config.toml
num_hidden_layers = 9
hidden_size = 192
num_attention_heads = 3
num_key_value_heads = 3
head_dim = 64
intermediate_size = 768
vocab_size = 1024
hidden_act = "gelu"
norm = "layernorm"
norm_place = "pre"
norm_eps = 1e-06
positions = "learned"
qk_norm = false
attn_scale = 0.125
bias = "qkv"
tie_word_embeddings = true
parallel_block = true
init = "normal"
init_std_qkv = 0.0361
init_std_o = 0.00849
init_std_up = 0.0361
init_std_down = 0.00849
optimizer = "muon"
learning_rate = 0.0091
lr_mult_down = 1.5
beta1 = 0.93
lr_head = 0.0111
max_grad_norm = 1.0
warmup_steps = 200
schedule = "wsd"
decay_fraction = 0.751
decay_shape = "linear"
final_lr_fraction = 0.0
batch_tokens = 65536
max_seq_len = 1024
doc_mask = true
train_tokens = 263100000
max_steps = 4015
dataset = "wikipedia_en"
MLP neurons of a small language model. Each row is named by its layer, matrix (up: input weights) and neuron, and shows model dimensions 0-191. Each number is 128 + 32 x the weight over its row's rms, rounded and kept within 0 to 255. Numbers have three digits each.
After each neuron's rows, "fires on" lists the tokens most often at its 100 highest values on Wikipedia text that the model never trained on. A number after a token or word is its count.

L2.up742:219141162146131142155148129074163090102124117124151140102145095181166129122078167154189137152104131201099142076072090103085156094063116107093133084115127125146139128149176112115093163165187141114155100144145132103129142141159124101243135086160139143122073178129115109083141122138060129130156118119116156102168149139133166127161115160144154102120104115204104122092161132112112173109133049144132165130137155141128156098112129090087107098119091090119110146177124142122161150098072160095072097119101156050105192133186100116130102125149171115141151164054170104085121109154104100109
fires on: "ath" 20, "ition" 13, "oll" 7, "t" 5, " &" 5

L2.up458:129102107142110123147112120128134188136091115129102064135142170141141090072107113120111133073104166138135097129118142135153116141100139133075149109131096162210171143134095172105157098153148140094211074084109096157121146078118146104097133069112131157125171146129137087156109135107106065115106156103104074156169148157102123091081145074177154142144086145148073071124180142150152083191145117165148178072154136142083144106130132192123155054119080182193190108138179150151149137106089066164141117135150126142136147113128116054116139160124214092135160141165141082160168121150127113099
fires on: "-" 33, " d" 22, " D" 8, "ord" 4

L6.up476:109135098152145052125118097140150173104066074140178161114164072160112131203139139153125131086150132165129089090162149135111139130115106171099141089090064139137090167119122076129119119165122141140095126130108143177144109169114094114137115145116070068165074106117161160129090083148139117100126087105148210122178101103109171086086093139062147081148153147102140116071117170183153092180122161097209177144176136073113123144162134116176105195179109140176111126136093146160094140133172132142109118121147137140195100149149135131111179138109133133057158151148141127100119072094149120069
fires on: "ge" 25, "e" 12, "ague" 11, "b" 11, "ass" 8, "ers" 5

L6.up320:146120146140139112105122111138169133026109140102177123139080133069128159186140167160130144086133127136057150176133155061140075149098120082070116129093131124125100125082133196160148103123122079150170122174164087174131084099134142141112090123077091117142165165146121145135163128161091151133106141133114120124165136121129203155075097132098077066122156113135134144103180152098125150100157132125176118155138101159156067168101134189177143119152186117099139114088149193172137123096121151081121128113113141179161164070103087121074150133064168063151136069130136179143132164125114135064
fires on: "ation" 17, "ly" 16, " /" 12, " re" 7, " can" 6, " to" 5

L2.up433:146135099101160153176101101152124099103179146157110135108137153173152107142112084093124058210142092162126129134163181142146133098088130113207118119132098127144091185075133130121123046188063159066110117123086167132127204134160155153134118117147150125116078080153114137107084143135069089189153126179141160124163114099190142097100173112108147151168108071093153144097140112061139161105083128119081115122142169108138087119092109171112173161180096145131079140101133072119139148100095092137087136135134140121118166064135198122124129113120163133073094115134135152168151186161118091156
fires on: " al" 19, " th" 13, "\n\n" 8, " and" 8, "eat" 7

L6.up53:122132089119096124113110144144142164109136126092133166109126142158133132111124114016092110144155140130169152099183089133162157157130140160127101127144121057144140131125103087183125130104123114076106105177178121130175134108171144138112129144120083156119094103122083121182159172172110134205121065153119082155135105079127129152118076068124077085138111162107097055167146191132153113114141119141098123137105104203106144135163155116168146165176138129108140111177156070121094128134105143131182119213106193133133149058098136075171136099085097110168127147156165110168107098117223089117
fires on: " an" 43, " the" 20, "0" 10, "ur" 5, " of" 5

L2.up157:109124121197124133126122132169164164139125128186106152109115134122191147120124138153112116096155172091131071124180140157093149152046078188136101127121144221138020142152126172157106140188157141115121151171167102131136145138167100072183116127086139106205116142096077111139100142106106076089075097115140163118154053155099139147106125060097173135154120116137127114110128166084140136108145106139220106135153183156121111135130102118133096160138144116151140145073187068099132130117122132072114139124126071157077094110121101103140091137105118150092129132134157132114191108137105196154
fires on: "il" 27, " ch" 16, "eneral" 15, "ound" 6, "stit" 6, "uc" 6

L2.up335:136136098168126116115153147108096116048118183090158160155153128163124145124143097116138096154162169182138166099130124143124092133145164130091157050154153129116147099133104176119104123122073126174123105096074112158108128120209135152128118121128164113155095126179098161124113121125094141202149073192109091141168162130122081110115113113167236109079170119134154171165143135146108093139103180122077151174113112185104130092057136089135122158063127172143155083138077103114066139078118105147082076142112193106073122086185121131124109123106135108153145140160189135160153123105151073120
fires on: "ov" 21, " includ" 14, " reg" 6, "ver" 6, " V" 5

L2.up522:087169125087154076121202115103130143118132099096137136115122099151130100142127144109179113076072118139052100122161110093140114132064089162190051125158111112131143102127177080129152158163119138120122115172159160120111128137117163150217155153116164157134150135061131071104096128143187084099166169155116128097100129143139109124116111098096175167101193149108225183149140145117126163105124045186163161171116120084174174152112136158086126104174110131112122138128162113093197102104095134106154086094175107096164130122093126143133093141145144073113147162165149093128139155138112063127
fires on: "." 41, "-" 8, ")." 6, "c" 5, " by" 4, "ock" 4

L6.up387:096086161136168086171088138156112103132100185130168114074128110087077059131169107132160061154067180099122162112148163079113097141172073121108122172152109162114127161115114160100170138125120167089129114141133078088091091162126161077137190110133145172123105086164130161118153099050094129129087143129066136127106144160134061168177185074163187143132106196133149059119215124101145133095137152117139176116127147083143126126131161084111120084160086149114153104109096189157148174124158166140155112120128139108178152100105124127056115111118173119111141120118127143153127094159090124146
fires on: " d" 96

L2.up728:166206091164100092147149109071115145104176120111069131131153080112150097167126169164129133139187121152135149072094115100179106094154153157126094136155152094101148143139124062167121100166064132162136139119170150113150093143107177162116092165118102225167118161083167115126157098172148107081143098125132120135129107189085112126171106079125081164152141180067177118162112102080086103085133144105103134120135161154136077087178065123144100183186110133137135182106126049159118144108160116153107134102151171049159149125103144148125101142095158137173106150105125078104115120118166122114
fires on: " and" 51, " &" 25, " or" 7, " was" 5

L2.up83:131138132169179132147180138143158084114132142128073181130120079138147057125114107121127171173040115079117117169106157078177111113152121148176101131083091124124026103113181095097121103143130112056120131058153119104075155122085126137161169152161099099177132108140157157154168157210146157092135107179131074136143129143086086118134217107112141118120104095152193141100187125121101123161114163166139124106110098164111133082164078134127111131117135099108138115125152094073088138126139129106161151134168129177168148103205106089090166157104155136164120105141135126139174166088156123150
fires on: "N" 39, "J" 26, "A" 20, "in" 4

L6.up418:129045146077121158167084182105075126133112121194194126113142141110198123094146120147144110150144115094073079172157103075154111122180122131165147134122082166147123160175138139131137115084147117130145154123125117157110163184156129096072090145113065111132105194140130133096125139154080141053141143147146137130133126164113124116193119083065126125125124103086111082199126098174085107139106094164153106105086107177115055111101073177104147151107197143192151145129148132086130115131139108129146110170092131114121151094187176064114099165116083139131146124106135176092078133160121185154
fires on: "om" 19, "en" 13, "y" 12, "on" 9, "ad" 9, "al" 7

L6.up124:127223123115152142108140103099120117146101189109164106117157129114166143135140093153077174117067044132098097160114067130117081094094151132069104125061122105161104176106189105150130150163151176179112128204051107118148166125165116161096098087104192153181125154094131140191169116174141146154111100113096149200170089108117084135098146114103116133097105144173096165101158163078130168163128145153134118118099180143110123119130107087139153118131125129170168138080052140129149096127116131127106135110112130143061099122171183124161125125134106135174104152126103115120109075053158151124
fires on: "ro" 21, "ire" 10, "id" 7, "el" 6, "he" 6, "g" 5

L2.up620:159103119130117156142139163035096146124121090108100155050106114161123158124177116088157068196149120117185109134137168069118096107155170129137140161138111088157137138146105160185153131142155116165099147091158174172118132116136124135120181154124153160152096143122146124112059113090166070131112166138134085095072105139095066118127158111089100149111112098107146067126127125082081159130141135165102125155107094116155124197085108120171086128114108114150199173156147092146091122164139172074149148121127099095126166115130096192148159163111128180136134067206128095144122118210121052096
fires on: " he" 26, " him" 12, " her" 12, " she" 6, "fter" 4, " d" 4

L2.up756:131086076101066105113141149102124119101125141140202155108104136118171071137153110132128096118136103144092118099158153148054099126150189171088127118084113135164154111164113118095174154155160156155124073113144136142092101099148132131146141135141103144164127181173114089044127168118137124023181134127104108144131080102110163086174132104151113121071126093101166154140101032131150158076110144130134129171112128155198135084094132114125116063107155192093186188112094130069182103176119116159107116106097128125109120166173129132157160139120145097129148162077187123071141169144151154146
fires on: "y" 36, "ay" 22, "3" 11, " se" 6, "ey" 5, " not" 5

L2.up305:139167185186160103123182118147230113161107104067152176111161116149147132179073138157139089141097122163111160134134119126102136195162069099119109107144116098093149148075164112155155190147108101092135114152131103119135128158081088141168112112108153135202140139168118115104193079120136146149170121115136192132160131096122107105103075160100077142147121124103121178089143103155099112076169110123180099156158069117166127160132133073106172107102180093134068135106162113104099114092157136137062155158096112138128134071130083166123043143157092143135093076108145079135105132121112192125
fires on: " Le" 25, "ov" 20, " bu" 12, " cl" 12, " Cl" 6

L6.up172:086133163123137138114099142154113129074192106105123100136111111086149129125121155127122098114113134143126103121146173138184195146237157084090091143186119079121131158180147145122109137111111105127137185119166124136164146111101184068112097123135161098137128144098114103115155153102118180108109121188130142117115173149131118157091141099149101120163179134165187163154063178122106156128089084085155098060158125078108109100158160097081088110112128148098068110101098149136153129141097120170146103126104103106145175115126118106133092104120100080063130112181108197071084238120201141146
fires on: " his" 17, " her" 14, "er" 12, "i" 7, " and" 6, " their" 6

L2.up101:116153132192086133064146115131125124093137119150152115055172126124183041103045154151093141144191120160147115119133102095148131126136131157149122118146092157112163155116133096109107088091148100146126101089098123143143153104132206129156112113078086110151151131127136126106144107120135162169166116084100137091148120146146180175079120173104162159109119147135160077094059148090178105114173103093096136111091174165140163080152149155095118093112085087182096091188167099125186111120180144132103132096108151146173149096184189084122145137186097126102149217072171093125117153097099113137
fires on: " rel" 23, " med" 21, " record" 6, " under" 5, " or" 5, "1" 5

L2.up316:135070151162129178096106183103087116137086122118135083064109107148119171203119105071113101180107128136110137153155100077173089137142139168135075152125156115098144180170104153129139143091173131122121122120059137181136147130128095170124154100148150139081183113168148169090126093068148105157138154156110127109107148120133130157194169121126121128108044139123089116147185111097106159190105033155084081135075087120116119152118088143127095084078058164152188124170122119108159166098146137135169099127125109143098136128115135129148135161084127172091111121144216135153116197098124116089
fires on: " all" 38, " work" 12, " it" 11, " sing" 9, " other" 8

L2.up450:188163075113171061153125129121095074171105069174102109113106074191114087142054114194076117128168115149077083115183190136107135097148161109105115124098102155142117115133166131137091121120062147104135166178140124140141168133129126079160113084076133091116092153086111164137146120202134113142089204124136125132190170093124178143105098126107133097155153086130116119135084110066140138132142143130129132118132132116082159080168170118173110120172065118107153134070118163146115147147107164144158089225131102172122135158141106094120127184128135144133126137120150076145148082164197138137
fires on: " /" 32, ")" 20, "\n\n" 17, ")\n\n" 15, " |\n\n" 8

L2.up13:086126106155143111079136103156206138128134165123155173153103076171132096189144181052137128098133160065072108113126125119153090138124116111150132137183081120069158138092185179178214129061101105143138163117143097146110078090157082164162087145150143130154135150130143125150111078126074104147148136179144117137131127126109127151152111107136131088072148120073096193154124115148166105190116136198143106144168140162159111076180154107099158050109151099126079109130132122140134123132138075162107174138132172179106105158057087124114116129130149167162111190098089103127125126102097102166
fires on: " Gr" 44, " gr" 11, " Pl" 8, "un" 5

L6.up454:087047114104124129140129122089081111134090129205118120099082206086120097111105117216138116095137168138168174131134128073100136102133129078125110099151185166071101074147124165162084149085095097155147136097142160140121123115054070136176116114103154159142145104161138135148131095125079123085137175093151181166146115076068161152141160102129127114119157172112077176136156141208092168129173119135159103104120113090164148136116084139095202125191104132103189106134102140172078140140175097094103156109095168151119181150166123120088158162099145133122108094131105102123112167129155138127
fires on: " pro" 61, " ex" 16, " p" 12, " m" 5

L2.up253:162159061147146105087115168163074127104142170141076122154098068114074108080090137196142119219150141150085127084175153123150146103100106123144189116135127147156131153085150174095102114136097110129165123126164174102144118139061161191127116085143131146155127201149172167119099154156117122138177121125203168134148148073117141088112098088163194129131144149126130070090154159163113074100174183126160099094090100111030084098114112122117116097126093110145095103129114124129175124157165101103074165133100118168158168086131118124150105141100125179148103135128082156124135070118120100103
fires on: "av" 90, " ev" 4

L2.up581:052123073090122095095086192159134067159102115087173134102101092164149131129107129121048146147123110106128118123118143194119234107153100095117203129121158132090110124116098106092161137108144123126129124100075150121162088141107137138110147139148154121148119151153163174105128131200096095100142130128179101147137116159167111112170170099143155155128095116087154155150097139179053149103134130130180127173147126082100135122150146122087178113178067145050153161069111102174156182116132146090090121166130090106124118131139070158131137106096072136174149126149186168118170190135072106117
fires on: " |" 64, ";" 26, " /" 8

L6.up747:144118141104118146080195152176126090130094139127137147134159129144138077110130050100086167118151158150134124155147136157083148150115130169094110115152137159053153141135132129137176113144171048104079135127153158112111136127067108129111116090083182115149101112104163178130123136211186107150096184130148100138135127167112083161124168146125135160133209083130155144166100107152172079100155072118086169096137146068118124134080108143190127120094095147060172141124113090143134121035150091093140151101152161187130078105096164094085167151156069148123071162122115127117119178137150092102
fires on: "." 26, "==\n" 21, " ex" 9, " comp" 6, " ab" 6, " ==\n" 6

L2.up301:117148120093108107111164128126103123137189154178164173128121122166175176194047139133087159155143125080142133065146180135190053140120102115139140077128051152074142176090144153130141130157107191157152177158135128145112117179150164101138139122094112078155118146137128177149104103163084133134161135148134083166172134156137133114109115075149139161122142133107105137115075116073161177119140125103153146149146112073108063119090113126106233152157113128145075137133132129138139155086086081134105146092125154067082135095130144144139103107085129110123059051135141090141100127125203181140
fires on: " |" 50, "|" 23, ".\n\n" 23

L6.up95:094170149146130180150109184148097099130096139079103131081149087121145180228105134115091089113134139138096073147136082159127111137093080103120153107128145126122098176202193159071155129175138135127127122116112142121127143108135179133104147118140203118153085110072097108113057111114116115129197189101146106147134117100169185036129122142118124077103141109161128147091130111123110081079123208170162160163138114086159138078114170124147131155146141139157161120135176094090126139069167093084150164080120113134094058134187115164157163157134148113111148078133186120163139133133121130143
fires on: " s" 80, " S" 7

L2.up363:140146141176083171091108145178099121195149076135164073091106086185140118107092230162127169087041167130144175157113193103149142141135130099199145120121137099123099118166155124105158135147143145092120131124118151146159094134121156130147088157159127137118103157165101139126134103121112135162053119093100149112081150084140144094093160139061145131216135145109107126145113133119128176157135137122172115106121157140077127164154096107149155183178112071162076124143115115134115157126096030073109143109133065112187142122104105168100160071129135143087127109101171150087140097149137126069
fires on: " he" 30, "am" 24, " his" 13, " He" 5, "is" 5

L2.up710:135125136140079152064104161100084130175104114163135166039115148122154140113137136104162138122094188126119083118170106139094187155153125080158130150114124135123057125186134127135126168097148132151101079091169088190106188094097141081151137152146147127148141126122149133134150122174197140093158059098117134099174121164150187117090158031105106091166151123164131109122101188086096119085197090100146124157113147078141103207127152133130115126167147129162165109152140151111173126086100096115198112157120090158131109188125082079122128093124069119135106128137140131092123187157155077135
fires on: "ord" 67, "ork" 13, " September" 11

L6.up260:122131144146154197138153106160086155131122127163119132169140038122111136113124132133129072220144209059150174117126144103126081144135119119125144135088132096104129069171102148137114099136158096155121098094196127156189180076160156109157180154147085120120093151113147105119081105120114136075215104120155157079158105093124145130119199080113111109088123141122107135131122154133129061196130131137079064156127100123055166134124153077078124154168123181178162072173067171145143140104094163120153145107144169138102118149115144115100093112099092154097062139137141120139144132128149132135
fires on: " H" 19, " Sp" 11, "5" 11, "as" 10, "le" 6, "ace" 6

L2.up687:154148103162113147136129152086097104141100097135123095165092036112188111173133115161125102137163073110109096147148128128149111196145090186172112155125167152124159175155099148141124119130116140202116108115121128169113098088120169130092067136155114132172118158170127092122180097137149137142114162099189130114110128113120094150106119181105129132106166110139184122099106116100085137091179086179119082175123058113119114048100096132141198112098167117190114128178156131140128134115206158152100113167115120153188114105139136091142131118085153176133079131120119091189065093142067052091
fires on: ".\n\n" 32, " who" 15, " |\n\n" 10, "==\n" 7, "\n\n" 7, " Q" 6

L2.up412:180202093068127108090139141137091136035094092144134162068125080098132130171127116101136098144141104131142131146159146152163124104089182180203081166127094108140125084130128129152123086154097144137114106170115184166120201175089103117087122153102120193092126151116201125112148093181167096174134142201163146143127140114128092138112144078136126104148132082080116083088097202082106084130109156111083062176071135101129117138164142151131146112099150136092136131134162105134170163124100149152119099102206129152091124100124157099082171140135083131107099162112157156168119123104165108161
fires on: "if" 85, "oin" 8

L6.up606:135132101123168135123119166154095173140113149150105129088227157149070196156071103117191091184110151100139138137184124136152177111104194171116081132100117103086051125130142165185126189125095165107113115120068177146081086116138089097095096115110139157131164153098169139194152127112093141117092135148153135087146073108125146104104111128129225123095139109088147131129125147123092183166124115097118163051140121152063122118115088139123190158119117121095149156150134118066146107113120147134097134126110073144179165136151146139123100187160139133133175136162136120099104068168117100177
fires on: " re" 41, " p" 8, "b" 7, "i" 6, "ly" 5, "p" 4

L2.up723:128138079078131080207133165168124053093155131168153167169148134104116120117103144102065080168165103129108147140108118174137158129177136075092139124099120131140074089171175190143098169121107125128099141075089073147120146160091140143059122121108126107123132112117147108122115103167114116146160163136139113195145100099104186161118134159153143057070162145176076140099114125133157105102115142174172109194085120124061085131095139090129108070137145168147114149167166158138129177144141190114121164153099107168119135118048179073108159105117119106145167131103112154143071188125174116136
fires on: ")" 63, "s" 30, "ies" 4

L6.up500:112091161126174145206064076149149154121097148176131134032161109108145142152162126121152056104110194085143064128137173082087143116112081126142137125138111108144036106102138132091120147122143113130105139159078141098208190125173120163127158182155091165169170126110172076111107099177088145065109155108152122163134140154131105090144109117117121149105105146134113097157144134115117140065145058076133135089110135156179126101122084143074149138163173122101086106154122165140137120117171101108157142189100155114118106142187107114064167104121148116115144064148155137168171124084134133145
fires on: " p" 35, " m" 25, " rem" 17, " pol" 5, " P" 4, "P" 4

L6.up738:089160111195150070123126108116108136076143175099154096098099182150149143180162177110061108114175151147154060147182093056125042117123123095120093112160112179148103111086148139153151133093113139136117146091086150111144109129152123122132127124139124118087098188146101168078147158154092099193176147135111072134140126178150174144169140093218093140098095151097081098149124112065094092138115142158180153182102090140144141158124115081145163134143124165135129097065129149077149112109147167131124099106108086094149147172171174141168050159133135106149160126158125166147116173158098118126
fires on: " dis" 13, " not" 12, " can" 12, " us" 12, "ou" 8

L2.up196:127110120195113136104158143091046116176162133122115103145108142132116116139034117176103141123156132091129173139156106154117132179123085135155088119188100092139109173118166114126051135143076154168155107123186167082123135117128176134116116151181189106101139126119102186111143169101076103108123151113173122136066115195087167166144162144163136119162120134080126163143123087158142125122153130143093115148078183182085149172145107116078124086210159154155113056115147148067123142143091170091144062059139175112155128103091132128133133158129103116101133109132131187109131147162093071108
fires on: " en" 47, " im" 23, "ust" 11, "ad" 8, " West" 7

L6.up751:141073130076147123133143233157145144109105112139151145109122148181134173153105114119108077130123107110116106171149142082155175116087153113063161103088137177103121184142124136170152132093163084095161091147119129069108153153125166099106082139151140162106101101105145094152111165059144108099156147149147083084177125191163141114169078126141238122118123094091127112151130074117145126101101139090108187131150129143140078144103163105092116182072116160186105112124097196081094115080156141106206137172103150126108100148166171098131133175102112086152071104095125083129126135114140152149
fires on: " s" 66, "ag" 12, "ol" 7, "ague" 4

L2.up466:161141174120119204196110131129161105177129123101124163156129168199153116083111062093175141115176151134106114092142141073149097114099107135150086161084140117084098106216140167122122154137122084130077121151132064085149116126107101145100170150120113087126157147105073158102166160108108083092053138175129140145176208079112101090174121090151124177101140160127189121191138086137133105136135187164172145191094179136078092137149126107132123112143187084100079103144151078156110139116106165111112112115145134183125158103119116148137108131110135118096115125113098119082060092162103143137
fires on: "on" 100

L6.up430:121175145124122066130118130144119183158054110116132164155098129158095091181085143200117118129163154157138119141147168142087148139112090143127125123165131128204141128124122150069119116157133152118117133111167145132190063146179071119053171140104125136125195168111107189151081106135156124118109106143210101076132088094148059202116153106131103143125120108089078167130126131122112132152096126118155127102082105098113217149093140103154208072138125116097157153145163141140153144104122109134050133082104128096109146159146129161141141168090127116097109196063143124131100156142071157092
fires on: " f" 34, " o" 8, "h" 6, ";" 6, " fl" 6, "e" 5

L6.up624:098162179097067148134096106154157109190144098058115111163113066185102093139163120097153102189114172110130149166178159154196111118122150064141110134205120132103086108120094127110109116157133085141135096126121114110157140133116095084120158136168118097190089122119026131145116145113121102139049138157141064165147137109116078110133128112144121113156096183151101130124151126117201108161087106111109089152145104105150153183099159145158134096178177084138083079118132106195100114168114140141129110102103112160148203117143107127118138127143122126145140108184104119106140161147243115111
fires on: "n" 29, "l" 17, "on" 10, "w" 6, "0" 6, " to" 5

L2.up341:110143086173080095115159153131099125185136095123168111146079146078186099083108066078146171136118137106084087103174090089157143145159196102096096157091133138153063103158104160052116110129153148163147156181103120103109078112046132160169156120159146129122094177156093126110110118110160185086088149107129157141118149114106153123125109185103066181164182075146173113160104110142140125114156143118130183117138099075165091148146145098122176109150152111111094166146143111098179096111133102112150100142083086133145186159163069133140154181126092116147141115129043153170099154151159107111
fires on: "art" 53, " his" 12, "istory" 10, " its" 6, "ublic" 5, " was" 4

L2.up265:172110138126112124146134144179132092118063189187127098152158084122142124159118119097088082120119135107083106106183094155146050135172135086089181141056095138084070123126150153145105110195108083091067139134155118188130138114140162120166138161114118141125047164101109108113160141156074156118134168129120150145091142116080090136211050134127136115074087120107128139112166137137207154110155144162134178138150112182123078109120068132156142124110137052145159151146111146150124129144195134114140139137123148112119191119124100099166093133130131147099117127208127135111162149098185082176
fires on: "ward" 22, " it" 22, "ide" 9, "way" 8, "ings" 6, " km" 6

L6.up667:106122121115075122127155180087162153127134089127143154114130053118110113131107079158148117075106126155140143108152151159072109142201118118112100160138152112165125111098100114130139093106142113118086142119158156146227150101193151101143159124158059135144161099082143071154130137098104134192137084180127095120145086127203096129160156102098079126148111075108161185171172145112162150100095155155098137104125120164157139124110122156110126088139146104156108153110085139130141135119113175086115148105069076116109103110072112226153140187114127091117170157077165150042096150126080188178
fires on: "-" 97

L2.up617:143122144116091134146131180168162097132094142166122115138049119125118104117123065092093097083086094079076097093106097152192142114090128175125163109134180160138127143147164133116180117149098111121134095090151187102094181156135122147171134143168176082175140110080091171117141098120099149091189143155101113155138127089073117136115147171149155115132137093150120159121168132113104124069142174105114133149092113129203100096111135099136106079185136111167065122118164116110155144110144152126161179148125160084146171213067114062109110121096126147040119146152204099123117155177140063134
fires on: "nt" 42, " des" 27, "S" 8, "ent" 7, " per" 5

L6.up523:080116121187100165101076115144129120129155125129142085106117129154143111175132189108162140067121100191092125104134147137136124092111115122133100124153116158115122102175117124171131072142105135135075145120151081173109124142165194102108155232095154085127120165155080088151120104136133125131159115139152087145179173137152150057130124153141133126132202138115109101177160111121146138158162101119121155082100076125099120103141058149184126085151177096137158138125116120197124167124185159022139163113141144162109123113152106065060142089072100193124071117130103126136128147066155164082
fires on: "t" 58, "h" 8, "raph" 4, "os" 4, "ich" 4

L2.up220:103130117175158116111137120096219199157117101139107126128169170122146136113117121131104141091102108114135114113081052085142140156133148104146102093139079132134159226134171096165186065134097156100168114124138105151200127131118105121146162119092163141108108102115123141128155087041136131106155094167115126148176136095120107120067118122108113122057184097195136114096153157127090191131150105136157100127134106144127088136161180140139092139046103059135129119105156091153173123165185093148103219135123141064125103125131148132160151126073113153095143111105123088146182153179112146091
fires on: ";" 50, " spec" 9, " years" 9, "mer" 9, "orm" 8, " sing" 6

L2.up67:083100093170149161107129145156114176165110087140119103097150118065115147153152156101100134124131133153123140116186095095097178133107101139129167055150122136120158123128169109091126104131225092133107091142106157130127169163150149104092146119151105130153173108125082134092130071132155224149102092193069097189090175173173076114117079113149111082130076118051107122113114166105064114188126101119129116126107198144157091151190127177135133088127170122160113120148156162138181102099148094123126177119184119149114107084172156096098141130114119193086092116151092116180154134133102118137
fires on: " kn" 31, "\n\n" 20, " serv" 14, " pol" 7, " fl" 7, " used" 7

L2.up5:148120131153130108156174141078113103101086097168070142108171156160182072120140080173108165124144092144175141130108154181134122055153161187139106130140193091127118134070140139164202128154127189105129113140144098089118069156115113079158105140127144158081125095141123100136136147138112069120115045111123117099131107074102130121079111112132114108101084150135157130099130172148111181121118151135179169067139097080144121105156096072172156199090107115134168136073136089174109193083143132110113123159125032098172143100096106075188147163121124113136115108123138121150137117105160195137
fires on: " re" 30, "\n" 26, "|---|---|---|---" 18, ".\n" 12

L6.up20:098115121126115097120137174062141155110160165218122095162135151203131160143085114132062122188129125151167119190155117107131159138037142096133178071186125092089141139090142121096158111070113174121104120094143157115077117143118080149117159151143177116161145147156134174098119096092093090114105147162065028142134091128112160162111137109138107085096138155210111197111155163104101115168096076161195167159125083083101140119150098175138115144170103095106130122143126148119149085164171089125122139112110111142108147124097108154138141066141094150107156094140148117153165103108123087126
fires on: "p" 18, " |" 15, "t" 11, "s" 8, " acc" 7

L2.up473:092118097156156107111177141197146127121088075159144167093096166120099132171100145168057140137147140129155156146122124080123066184128102156182140132099149115087121142126068117136136121137143097098169103126125119130162159161136104129123142198176099098128133087095144188077126144169109059075125138124108166142098110099095137069080100138122123112067104155145160154069192149098156168147101193118159112132160163128123141110085067127160126101154135126119130079144101128179112110105119094181119154167152099094043078115204077123130178138127171156173140141143107124129196094078076146136
fires on: " kn" 14, " film" 13, ")" 13, " season" 12, "The" 9

L2.up706:084123122144078143170165109195139166104134107132147075096071189143160094133163079155100044141141212153149220112118094134129156130083105154153068137110136145153144164084131098101110149086089072086089153120137115140130135137163108095120130153137085110125176137160067186099133110089118102126129181108139108158097152153116147149053128101124131124124125133101101167212115103141109142108196146101109133145162168059088115103117120134089120143138090150154128119106104115126115125092098173135149169082178165149140082145194210075104109127139194135099133154145123145117173160165148116135
fires on: " ex" 74, " cons" 15

L6.up665:146134152079127126153158180134165149130169120125178163156084124169139141133140106171170097145114156087169145186095111109128105106198110054098133165122138114124106158118102169090141149075106099125129096097163177102113097172164160066134160083162144109217148124123115086061104121099165143122156091135104093120109179110132128145134122112158117154105166058104107126109197152117099162097079140171098159053091157086150124153053129132136071115109035137093152135130106139138097159121084118106166142080102190187164127137159110152152139144100079124147160147129170164115120164115114082177
fires on: " m" 23, "v" 17, "-" 9, " in" 6

L6.up429:152151069141191109142093155146079107138120095140118101134098135094122133179119127152109112118069122134071106143110177182170195150169145076122108099147120185134162193085125137158123117112144164179111171103130106106135091146122104171132182064091096127088115133126104131078134088091069133155124143112119124133160118142110193148138098132114137113108229184137167144121098180120182144108157111093111129080154150171170115033109138149144100091142143123141129109145138150155075115110108204124116144146105173155153194108136137138064119016101108157122099079127148114092112097161131113117
fires on: " ear" 16, " O" 15, " " 13, "or" 10, "ent" 8, "t" 7

L2.up264:111132123108095160110148152106118126075084145161106105079139194123091134174108059125124122153148113041116112126164119081146071083155153131146131131113065120153109135135151166147120105157093104124107103102119115184084182173124103137152156160042104141098143090119118120115145076056191126154133176152134132126136154107098159147109118127153156175151129064102122073098172123146136090075145172095135164093079113224101175181097149119172125124147138078120201095169131126152146105138151163133159127093078113087117104132120098092089120131158129114094122083177086152131156164194193135117
fires on: "ig" 55, ":" 9, "ide" 4

L2.up365:115233119105101154176164114123142078115148121151083136131190091111092156126147088116146151047149111176159124096130129140149096121132106130123130170116136132092137153096121090097155159123125131119137099145137094132110123210098174131184165172046117144141168122155123134080164062175168146105120087105128134124157161130138135090127096090129170186148113127146202076143124101155059127185114123062104117180130103124141081129127107133132129163141137139155056171145098100136133046102167170136127195113120162095130083143106156157140089132079106127150082142143114068109141194128133198113
fires on: " |" 21, "ut" 19, "ican" 9, "ubl" 7, "iet" 6

L2.up610:103095137121123154175143168098107103149116105101147103113079099139136138120088118126104152079050132090104093121132137122104158137115158123097132139122085175138087213120129171112105133128113184127161107163194073114136130174101107145175143175106119134185120113162081100134188151134088097182135158105109151098095088129102180110092140179144122112127161109109096080133127123121187134126182083167134186134072134137089139143096067186113083080171095100143193131199202165099151126130137114114130118074168066133147154132108163170137139067125112106111116109159165177058101104156133136064
fires on: "ublic" 34, " en" 19, "ational" 12, " World" 6, " National" 5, " de" 4

L2.up605:168170161143084115207159123156092167130092166136159105132084166115138113122132101128127078106152108147154110144155142045109075100067105143155098116165136124181112131139114106161129094126108198091088104115116133129074147116160164126130172097115136187136079065130099110116174136097154155147104125114128184186095159114141077169094083170124116058131160092110147133147135105185132134104118181135165158136171083097131131093130154152123113140158135133133116184066181082149136139076085074124181069124133120168135179072083135100163150116099163177114086102150116124190188139191116108118
fires on: " bec" 44, " ret" 26, "\n\n" 17, " rec" 5